{
  "head_dim": 64,
  "norm": "layernorm",
  "norm_place": "pre",
  "qk_norm": false,
  "attn_scale": 0.125,
  "tie_embeddings": true,
  "init_std_o": 0.0,
  "init_std_down": 0.0,
  "lr": 0.0107,
  "final_lr_fraction": 0.1,
  "steps": 4776
}
MLP neurons of a small language model. Each row is named by its layer, matrix (up: input weights) and neuron, and shows model dimensions 208-335. Each number is 500 + 25 x the weight over its row's rms, rounded and kept within 0 to 999. Numbers have three digits each.
Before each neuron's rows, "fires in" lists the words (lower case) most often at its 100 highest values on Wikipedia text that the model never trained on.

fires in: "are", "its", "were", "is"
L10.up716:504477482501517473459524500481511529522480531460499479478548507501534489512506521484475527501497504473497526503512481502525479485490546499508527494471488478535524481462524428530517499495509474524516504529503531525524505503487496516499501527522506502479556526524533489497487529489466508514507433488471515453503517489477469505461556527487476488547496483460548467474462466529467492518481

fires in: "music", "football", "footballer", "played", "singles", "single"
L2.up1430:498486476517484556482494480514496492509498483525573525507518525500562501498450464514500548481510554554522498468493482571524508501531502526480500509490527549521539499507490496475454495504562503469510454482559463522497502481489499485459509526505506454511529477529493471506502488463505477518532523525487454500480521479552516474450497494486488528503497496494467527502507532554450486514533

fires in: "based", "following", "released", "same", "increased", "purchased"
L2.up1133:490487487470485466538568547489487449519482495510470510487538526497466484508497523515518468557493504532487510485501503503541526482513478477452475463473493497468481484522499458492521540525498487485512507531506513489500519513504505505464497534503525446503543507489509443474491532509473472487509525456534437510513489501517529520518530503496503515465519464530539548503507546513487491465497

fires in: "billboard", "built", "francisco", "born", "pebuu", "debut"
L5.up180:502485483512445493510492458494461535480561486477514514485546509494543495475485454500503502514528469496502495495455525519511498504489458493484500483459516497508531503497513527500499512496523534467556458519536470453487496512494477470516488502468515483481503468560523486533497477533509498513516492492507499516456503506517468452500506474473489503474475496519495531518517431501534518532501

fires in: "have", "had", "has", "ve", "who"
L7.up953:520492442505469481464494496470493483487528494502508550501503498497412508509565498478494511494493450542483513476534490512483500510461506509496490457484494461511491528478531508532553513469470520488522512460472497503484497482531537491527506498498525489512493513478528525524541497498553505509473526494519481513499503482526507484504516485508475495467481496518493520514493520460533471504518

fires in: "american", "french", "japanese", "spanish", "english", "soviet"
L2.up491:486526514536507501508497503494512527533527517513511524445517519500533536457495487522474523534520489514473493482499541531482506440516518495490540540481473505480487510537495474479527570498502506450491477514518490522507450507524463518502527480464491511534524516542464487517510495500491495497486479495560445524514535505493514501448491471516509490497488500552482487502509532488516501547490

fires in: "and", "well", "medalist", "uttarakhand"
L7.up500:499487508484490524497513473482494518531497568482554505494559544537495495505502492521492455513524466476521484529530482526466541514469510473480513526474547496462504517472494533493531481524519499460478502475470507512526460490483508501505538490548537516496472514457517492506460493469504513489497520485522477529522501500480478497514494507477491465514488512430504582479484516509581489499563

fires in: "made", "living", "representatives", "five", "lives", "bronze"
L2.up1086:505536493490544511540524512536497494486473534585518517518513527494488479501493496468501465477462526501461473522522482496541514496461490524508482507475486507488493528502491498519515505521507481500477445459503509483443535533464540521471542476510502491500503514505496490528555502494468518523450525498562519535486491455517486512520511502526479519448494484506499445512514461481524475445477

fires in: "between", "attack", "battle", "extorquens", "attempt", "attempts"
L2.up213:490500494493481445503509514521496458500502499526517501466550514473505499492533523474531452484549517466484547489499517529489508515484492519535533467546497515480466506501458525509565527456523566527516466510524494522496499486539580514518488533511473486509533504513518518469519484463489444489521527525468496504522508479489465526501509469522541504498478477479513522443483536543486552457526

fires in: "as", "into"
L2.up1478:490540512461516521504524534509514523508517554507463517494520523548494512461475498480493495518483561496505476504482498508515551527444465517499481494481523500479498491512518485492529532514498521491545532493508512461536520487500504444438507510501510460538522486547496512526457493519508491475502511476501516506541489510479486506482523479501504492541486446529495498457455489493522527513472

fires in: "of", "for", "secretary", "society", "according", "committee"
L5.up196:538490496486500443506503488514524488493510534522499525497467514533468559515449497530459525534495464464532506528504468508536474476491506522480541514466472494477540523515493534524514486455520440537472472485506517484490501478481471473536480458510467503507473433482471554490487529485520491493525507478526507472499489492482510515508464515529525520480511436463518540497489488513454498506468

fires in: "out", "succeeded", "followed", "will", "outside", "following"
L2.up1037:542555497502536530540453507520481526539507516508513500478497498512548526462549521484502493497499496538517464512523501509492490488490507493518517519496507462513455555470509519515503505505534457550504461471513504461498491439502495494537495489512485511495507533443507510447499528473514486489505500499498527497521500482500503471490456515502528509473497482524511471535465510488488463471512

fires in: "it", "them", "him", "genus", "film"
L2.up885:501458473487485555545527530525490544502511491489505537488464525483484510507491505460523530495489501468437496525541472515503501490500451493473535532473473442537492490503495510500443545455498481513498488517510515469487517485547496500483511454540504508497492475422500496496531484522532512514491475499466491477512486473488495507480503481448501462463547541500521493502472536500468487489543

fires in: "of", "in", "among"
L10.up730:506510539461529476534475473475489487490473508482489495514503493490458496515505483527528508523520461551454485550500481491483467430495524533510537541546470505537496533476505515499446491487506444440508508504517490504488448468520477514481551513497505470490519480499493506477494488466486465542491500523539522463504544510513485498474518480504527471483539495518477496517512525541522520509507

fires in: "public", "republic", "government", "publications", "publication"
L2.up513:576509517505489479551478514486516483503517462483520503455521489487478467460496489470524482591530548517527522509466476524520523514522484494517480477503523485532540512503508509439498531493500475523496520476531490459441478492464465533505492511503560478490510570478529493475513568492493490512513521497553472511495511484498502456499467489476546464501513482545485516484473481451492459496458

fires in: "service", "served", "services", "reserves", "serves"
L2.up719:472509522453576528470513485527484497526493514519492490535518475510524459448473520506510518486466477523527475534535538497460516524479540456485545517471478493550501501541548502515503506510483480529502526512507492517518513487494440446487480464507498547508481541541495508520494491502470482480506492539514486497459475549472541450482492510511495498521515453464500480497519480536489539542472

fires in: "s", "first", "also", "only", "american", "maryland"
L5.up1413:475478502518478522513499445503504528499489492510501518474496488482561456490474484532528489479490494524473517487507526492506501504505457484508505498483491518521495561502461494485478517508484507469502489525526525476471528500496500528475493487502467515500533534529491520479481480507491485510488508508537520538468495514505489508473441494545495501522475526466484531528470493528480499521492

fires in: "new", "university", "great", "member", "representatives", "representing"
L2.up757:482511463477516478516489462508542470534502490529515499483469475493539506504500500456522489505489530511506489494500517524501487506484500464492522510511545492531473495485515491503490505548522448507495496524480484489501495488474491499520517507569512480530486531499485497453497506494501531520489513491514524511475488535578474468424460527495501460471537495499507509483492534450535485496478

fires in: "of", "in", "for", "that", "business"
L7.up1272:505521470508535520540462464505478467496514501492465517496503502520479532489506493488473508495475440475477545509521515490510473500504522518477501475504512473559516500501544502502469487485469493515513507471495520525524523504517495483551474497469498517478495511518506582497506531532459486447506511479495448483499536478520486463484458474502489480522499508495519467517503527497524486483485

fires in: "however", "who", "although", "that", "while"
L7.up491:467474487512477499489481483534488498513484480503534534483500457485502499503489502483532502482482468493483527500497461541502506510492500491477501494521530513481485538500520530500464526498494520487494494473487525493447521508499474533456527512545525498564495479489516524515512491512525479485576483495519526518509522483490486510537505513489466504450554517459488464458501466502530556445525

fires in: "a", "some", "any", "one"
L2.up313:513476507493524497490527493497481475488512439493533483559506514463514475463493474538504492506507439523493451466533488534503487473509519501449491486496481503480468459504507506459461496505524457529468505469530499490513520517511552487486458526498490477475492490495506516507491511547533460494502551540488493535538514502507480515531518493481500471496501462509530508521510489519494504526534

fires in: "as", "asked"
L10.up526:464489503510478498527526475482511487490528524507468525527511486527493503517510469486519497512507457475533462500514541493505498495458478476479464497496522497461485443507491467484503502494489535525505503490534468520520494510511478516532520501517496495468534527482481498529515513469488506504483527496461498526524506544491500491511487508497523476477482491471511479468517496482493516520468

fires in: "two", "these", "various", "those", "following", "three"
L2.up410:495489537527510523519514490518499464510503484502504506497484486464511475510485504492507493548497513509480484494480542490515507479537503460455506536478448493491518484474506519489495523440526488489505494470491537503497516499494495478533468508458507477523464470454491413555496484474498492523472494494492511466509464441501501502471536491522520494474498493562529486545513510483482553500483

fires in: "following", "next", "out", "back", "died"
L2.up72:514513447503475493537513523501516501497528516544467516479458504508437488500490511482534507475468427523473501480523559518523502480521459475495510517552490472497456539501505489490497542499512473503487480534503451524535498447506565526481502491502497480526543479484504498472525519494494521517448456471491490453486468507511522550496487497507488471520430469494498483489478510503483504459519

fires in: "to", "or", "of", "under"
L10.up371:495509513495515475494516491462497498491523530517469484542502456534500483468464474504504509458526533501453472512519464529502492466527512549479488511503523464510461498495465502504539483513501502462488500535495469510476490478502521483475469469482457488468513468520502464518506509542497522493488515517441502534500531486554476520494532534476477504485486491434527443480564521537509515483517

fires in: "that", "as", "how", "time", "henry"
L10.up1463:515499519525522564464508522532530474538496464448457499522456516532524494483476505497460497532490514503500497509537544519529496493493499472458523470474509494509537490511513478525503556472497477495487478492580537496533510542502512473535479528557544475500482489520458524490483508515467491502556472493518491478509475517517507512482509557517531459469508471507474520494526484495501534510486

fires in: "one", "two", "institute", "five"
L2.up258:530517517528495518525460513517528505472434523486515505547504490472508488504502504489476506592530520515480505533505490500534499483551537517535507453489449491519507476514524499474516513508534512497492453526541561500472480469517522459521523500508475541496553520452465479526504485500472497530483518482516534476520488526504522474504501515510499504511506510514536471525499487488505504514499

fires in: "up", "them", "him", "upper"
L2.up395:498500470521515473498494493525523542506531495519525499504500521454515511503483482508470493522500487489508490522501480536531491476507491498499503486513499485528478539459507506475489500495543505505505508506496536479467496520501517517500512528490480511493552465469512526509437517522529484522521484494495504471498449527525445472464551536490480474509476499527533499541475515504474489538510

fires in: "it", "touchdowns", "route", "southern", "doubles"
L2.up1519:549500475519531458460547514543553476478511456515465488478552506467482481535493489518533496516502478526477502537490506534480500541433471492551558457471520475505478519518492451498482525511471490515515493471515496461473501492471555518515483491520470506505500504490482509497498541477495486499523505496529508453495529484521519493520493457482528451475469485514504483501500532531455505507451

fires in: "between", "both", "game"
L2.up222:427523480472520498519477532515473488508557526478492487506541527523486493480521520480509474500531515484522533511463517467508525516511538522478521501514449533546488489476502471496526505498505475497486500493516526521455517508508519494510488516512461492477497502515539495479471490506486506496500497518458519507501512497524487505474514511517542496515487499480490534468522535515468487514543

fires in: "president", "democrat", "republican", "democratic", "columbia"
L2.up1256:527504483506474476510513484500529487506488520508512482478487523508521461498505499517492510543535543544492467499507485535518493504484510502519483482451497476513476506511504511505477556456541528479486521480498507487495493493480484471463495516487504484459497495530530507474522517492489530505477482479483492508534506507549479469532437532528515468530510468532513524519495484513529498536526

fires in: "can", "would", "may", "to", "reach", "will"
L5.up394:494492484468445472507527501506467507458525482494552493462524527467491463506558526521510508488504511501498567478514482510497513476537487457482495481517472508530514511515495491496497504485510513495491478510491487485474528499512510509516469490469482530511506498460474505525457537506469537510514513465537488489461534523504502522514508477521497492466519491488510515449451479529545512452497

fires in: "this", "these", "response"
L2.up446:535458516474523493471517510493452447459494485510478498505478492489523498494534480479519509505500464509500469479508491510545488500512525493479496495531501491502553490535515524495481501476493504580490546492478481486512544500494491502477511504515505504528475519455494494517493455478531549494523523489527504484518503506497487529492466480540498498463532507511485512538469518494469486485509

fires in: "also", "october", "december", "july", "april"
L2.up1228:427524521504526490551536542511546442512486451494487463489483536468498511492521502482514477466519495570483564533443504488506483542507532492515443488474473496494531479484498546524486490513497491499505496448518506513481466484494485502512489502509488486507542534532477476494509499525478523450493495494544535471525520508506490536482465531474535498509485512513541489484506504511502528497501

fires in: "of", "in", "for", "the", "joined", "on"
L7.up1484:488516542465485564502514496506537540490512490519530542521493473530474519510522498465515546499511483514470500502513472471549502508479487560477434516478448483520572526529536501497497483454506521487501490529497519544524533491531518486518493504514487519504489471532520483465490498495514523507493505506512502476508497501524453495482521472451501507467512464526472495509513479484503542487462

fires in: "example", "s", "addition", "instead", "modern", "images"
L5.up788:481513544527469486491472490546494510531428476552497535471475496481550533500538493517522488505530487526478518480465535468453481484536570491489485503505520493498504479491479501514465532518506529524514458481471477534473514532475519534457513521575464495486529493481497497503520475515497544488503521534503494504532522440510488496461497475466532517472479521504537484495479494539486553547557

fires in: "some", "include", "a", "other", "an"
L5.up628:520519544555503502490499545531489471446493468527476490552501534471496512477473479512526527484518539481545521481459496500541444480512511490520508515520503496500446450540502458522521510467505525560517515519506522505523483506495520527491528469548520492490515507497488493504504506567507522509516509554528481510481475466488535537516503505494512528524470497494511479486483511485483580524523

fires in: "has", "had", "did", "have", "received"
L7.up183:500500502520494490549494537500502513515494459469506500510525496482522486493523521535525503492489442516441480497486486491485495455494472512494542468519499467520468497523504475503465493509496482528525457459478516512499469492524526532509543489528510465538481513494550517472577479482496501518501515462548443515492475512467487503518526514474507446462491510516518502501458511479467529482509